MLP neurons of a small language model. Each row is named by its layer, matrix (gate and up: input weights; down: output weights) and neuron, and shows model dimensions 0-95. Each number is 200 + 40 x the weight over its row's rms, rounded and kept within 0 to 999. A neuron's up and down rows have the sign that makes its largest values positive.
After each neuron's rows, "fires on" lists the tokens most often at its 100 highest values on Wikipedia text that the model never trained on.

L4.gate180,190,126,161,183,121,243,175,239,193,196,187,227,204,259,208,218,220,213,227,238,156,153,213,244,174,223,166,218,205,189,210,245,143,219,186,147,287,200,194,137,224,223,206,162,195,221,282,165,173,195,223,217,188,152,220,283,248,142,205,245,145,209,255,218,245,182,236,187,148,154,237,234,182,170,206,184,196,120,172,178,219,190,132,222,269,160,243,164,180,172,151,174,224,200,204,204
L4.up180,127,194,180,179,94,156,264,229,108,164,120,210,242,181,216,125,252,181,180,174,165,220,196,214,245,149,188,247,281,242,164,236,191,229,216,171,226,261,253,173,203,228,176,223,240,190,142,160,246,215,241,200,138,273,203,131,142,250,184,181,242,174,205,143,215,181,100,221,144,209,217,185,230,169,164,173,186,255,221,244,193,264,167,233,250,199,253,244,216,133,245,298,253,198,252,156
L4.down180,202,206,232,212,172,142,171,101,152,228,236,241,268,200,198,196,253,204,96,188,199,147,196,154,244,186,170,129,242,191,191,197,269,175,217,268,192,209,141,155,194,207,195,181,260,233,211,271,287,259,162,235,262,221,129,245,191,159,290,254,262,125,222,175,202,166,170,211,203,196,154,277,206,213,189,156,186,248,178,295,180,239,252,229,244,159,248,245,213,161,167,223,194,193,199,148
fires on: ",", " a", " an", " American", "U"

L4.gate355,131,129,197,178,222,168,181,207,163,170,194,187,253,152,187,231,195,183,186,154,235,165,231,282,172,155,252,269,264,189,190,228,196,183,240,132,280,127,241,258,240,226,141,164,161,175,190,216,205,204,151,262,172,158,255,232,199,213,173,223,221,251,186,204,215,253,167,152,274,144,202,157,141,232,185,202,258,202,146,247,134,231,262,235,190,162,141,239,223,166,162,142,215,241,243,115
L4.up355,229,184,195,184,181,176,180,171,212,154,208,215,196,146,217,189,136,235,164,160,192,176,231,197,173,168,207,260,226,190,207,329,181,253,199,111,234,189,268,263,197,231,252,183,227,190,210,203,270,200,175,253,139,192,288,277,242,108,202,204,195,202,203,191,210,223,173,149,172,216,138,213,170,205,167,228,156,203,188,236,223,235,280,230,144,166,240,225,159,152,113,236,221,243,223,239
L4.down355,204,141,173,247,207,204,233,202,273,202,285,258,196,174,229,220,140,205,175,179,253,286,243,239,201,167,207,216,162,213,283,118,130,237,297,148,269,204,232,216,259,180,163,197,211,170,174,301,190,218,144,226,168,245,222,272,197,181,164,186,218,201,231,201,157,237,239,120,230,202,154,216,218,139,151,212,204,211,192,266,157,152,238,185,219,189,172,171,208,176,151,173,186,212,213,161
fires on: "=", " National", "^", " term", " ju"

L4.gate25,175,242,134,170,189,189,181,190,238,247,179,265,226,253,176,200,246,290,170,205,174,152,194,189,207,203,212,134,219,246,234,224,209,165,186,224,185,282,218,269,282,209,188,226,190,185,178,236,210,139,248,152,176,183,135,109,197,233,135,185,202,157,190,229,189,148,149,150,235,199,140,202,144,195,268,210,237,220,166,261,252,175,270,166,228,200,213,238,158,313,151,189,212,184,288,232
L4.up25,159,172,189,184,140,182,125,214,151,276,191,197,209,114,168,207,201,245,209,224,177,250,204,186,139,206,220,148,254,238,262,158,201,172,258,198,195,241,252,266,194,137,135,226,183,117,203,213,195,149,208,156,208,254,185,221,265,195,169,219,188,144,153,183,109,176,214,198,205,105,123,192,229,230,170,217,244,141,250,244,233,219,250,162,241,197,231,202,178,154,238,162,188,208,180,205
L4.down25,240,251,182,262,271,127,140,208,240,198,185,233,195,193,178,137,209,221,194,225,192,239,219,197,193,134,226,225,286,204,285,159,273,193,175,212,207,172,254,202,140,132,138,201,173,117,225,179,170,132,202,157,218,185,193,160,261,230,262,158,192,182,151,262,162,190,203,181,187,230,182,206,284,222,225,154,182,245,207,274,220,227,201,262,161,155,227,198,173,220,228,244,208,203,205,152
fires on: " the", " at", " St", " The", " for"

L4.gate473,193,217,154,232,158,211,178,242,251,215,156,186,221,223,182,198,161,184,210,232,156,155,190,220,124,197,172,224,165,233,150,122,219,155,214,137,185,226,201,286,207,197,173,177,179,169,166,144,198,239,147,179,195,252,235,183,204,226,217,287,140,163,225,184,200,239,193,189,169,226,296,223,223,215,221,266,220,214,108,193,147,221,196,233,152,164,222,162,228,118,220,190,209,119,248,123
L4.up473,188,144,244,195,207,289,161,200,224,188,189,188,196,185,196,196,190,126,182,231,158,213,160,197,261,227,227,202,228,131,250,156,230,183,227,203,192,243,287,204,208,174,161,250,192,208,180,217,119,252,137,207,228,206,172,266,181,215,186,246,182,225,195,199,193,187,237,168,248,197,232,218,201,139,182,237,160,277,191,166,206,226,188,169,253,194,257,163,152,156,170,208,269,211,290,245
L4.down473,181,204,206,191,194,204,257,257,196,217,149,149,245,144,181,167,227,264,264,193,231,189,184,240,209,249,222,169,147,184,200,208,187,230,236,177,197,290,129,234,138,106,254,249,256,169,212,155,210,69,161,232,221,216,151,132,168,177,165,241,214,186,175,110,166,196,221,232,159,188,203,213,166,277,143,116,168,186,176,198,203,209,131,141,151,211,222,186,207,192,219,160,194,210,224,216
fires on: " the", "The", " The", " has", "s"

L4.gate254,132,178,254,284,281,147,192,217,169,237,166,218,217,237,224,250,167,252,249,259,217,258,188,173,208,138,213,199,272,267,189,182,252,197,182,162,112,195,214,148,199,143,252,199,163,204,166,195,209,156,201,149,231,143,206,209,261,136,254,249,226,214,204,238,259,254,184,141,227,199,148,219,191,140,260,130,206,211,172,236,182,216,170,205,178,256,166,295,234,219,140,229,189,137,140,172
L4.up254,168,252,170,310,214,168,251,247,210,180,138,232,263,180,208,251,206,227,211,226,149,321,132,160,128,187,231,180,165,202,158,194,153,219,216,197,163,178,173,220,224,195,291,161,223,139,186,255,214,217,160,216,239,269,206,243,194,154,233,223,151,224,146,171,203,231,201,240,268,223,239,199,201,219,304,188,214,175,267,183,172,225,196,222,146,156,161,171,222,244,156,274,207,184,201,243
L4.down254,136,174,167,164,242,160,208,229,236,175,196,121,218,188,172,174,234,182,229,301,220,155,229,207,240,276,205,179,225,244,240,201,173,243,257,180,189,194,229,157,156,190,181,162,242,134,247,263,201,222,188,221,225,98,222,186,133,250,222,220,224,153,184,193,202,177,204,219,211,117,184,193,195,216,192,189,209,178,221,218,210,162,219,95,239,149,194,248,189,245,183,192,205,157,212,240
fires on: "W", " kn", " w", "sh", " Sw"

L4.gate65,242,216,232,267,258,218,277,192,227,177,197,239,146,181,167,223,270,308,267,236,203,210,205,162,196,149,222,143,146,217,221,222,238,166,174,217,161,194,250,127,206,157,182,133,174,237,261,145,285,174,215,143,193,294,185,188,199,238,223,155,174,179,219,219,209,170,285,236,244,184,190,232,173,186,193,138,269,166,177,191,168,251,239,196,243,184,195,187,237,137,220,164,228,156,200,161
L4.up65,148,310,215,128,162,260,180,204,208,205,279,230,235,210,200,223,252,254,291,202,246,267,169,195,197,212,174,201,215,189,177,226,209,228,224,210,164,245,281,166,192,159,206,146,211,205,166,291,91,198,189,198,224,258,224,179,204,188,233,129,266,144,246,186,200,189,148,202,159,199,169,232,203,211,243,191,145,205,250,188,194,219,207,199,156,161,268,167,219,248,191,219,177,193,131,266
L4.down65,213,241,271,223,138,209,141,149,160,171,181,194,197,208,205,240,195,207,220,133,156,227,178,225,205,230,174,144,160,194,259,180,194,185,240,206,281,250,194,239,293,174,207,229,278,204,136,176,239,216,210,222,118,206,138,297,194,203,158,188,234,241,232,182,207,222,166,122,265,187,151,219,147,156,330,201,205,183,157,259,218,172,225,262,285,279,159,201,235,235,232,183,152,174,256,151
fires on: " at", " received", " it", " earned", " on", " a"

L4.gate326,109,211,232,185,138,118,232,154,243,256,181,200,133,184,203,170,141,240,242,153,148,185,234,252,209,179,126,219,278,207,256,134,203,290,131,157,180,139,163,180,251,201,261,175,226,196,229,206,131,270,264,257,183,138,189,105,202,169,204,191,253,174,217,201,129,162,206,226,241,214,223,270,184,174,198,232,192,179,190,231,296,209,246,192,129,135,205,245,249,228,132,226,190,204,200,139
L4.up326,145,240,236,209,152,216,218,178,190,264,139,205,195,222,239,246,241,198,213,201,132,167,260,244,255,151,257,201,265,225,153,220,128,270,183,193,221,265,172,219,241,190,194,272,210,215,177,243,239,255,220,258,255,193,184,120,169,204,255,114,212,199,156,203,208,172,169,187,210,210,184,152,149,265,218,156,229,181,192,236,150,181,248,245,195,159,211,213,217,148,186,225,159,232,259,160
L4.down326,191,185,208,232,258,147,207,155,251,246,227,159,147,197,162,146,172,270,222,227,201,224,156,235,220,196,240,257,282,121,232,211,217,138,112,175,208,249,80,227,186,237,244,178,165,182,171,253,207,231,218,182,136,284,192,165,183,276,203,204,147,174,229,204,150,177,214,194,154,145,183,183,210,241,148,256,148,186,214,219,173,197,187,135,209,189,174,181,169,183,172,216,179,181,191,214
fires on: " 1", " 2", " 9", "Music", " 7"

L4.gate68,153,206,247,214,131,185,226,212,233,229,196,188,177,250,220,231,222,104,241,148,192,145,287,231,182,230,226,174,161,186,218,225,170,178,274,215,201,249,156,125,177,222,158,230,196,230,215,158,166,129,142,249,274,183,214,258,193,251,127,174,202,200,284,192,122,153,236,229,200,189,220,171,170,194,233,180,212,102,197,242,195,163,185,239,168,203,272,228,230,101,185,130,235,290,199,204
L4.up68,245,145,266,255,176,193,135,213,240,187,263,198,176,221,209,189,219,218,265,201,178,257,179,221,192,126,229,157,181,172,223,224,286,226,169,178,172,192,216,206,136,228,158,195,190,205,182,251,194,199,198,154,237,187,212,245,152,275,155,107,173,155,185,290,138,295,234,174,223,251,236,275,187,250,212,239,272,171,221,177,265,168,208,187,245,180,262,152,183,215,200,201,171,227,170,214
L4.down68,224,130,286,202,218,195,152,257,210,205,175,229,155,207,228,133,159,146,225,130,208,255,151,181,209,231,157,148,244,209,232,273,167,116,126,260,191,170,124,203,183,203,205,217,169,268,146,199,231,227,163,265,234,146,203,159,216,225,194,165,207,206,176,159,220,129,225,288,193,187,215,196,157,144,276,238,214,170,171,181,261,165,163,244,172,196,205,242,251,200,122,139,268,183,206,131
fires on: "st", "th", "eni", "amp", "ief"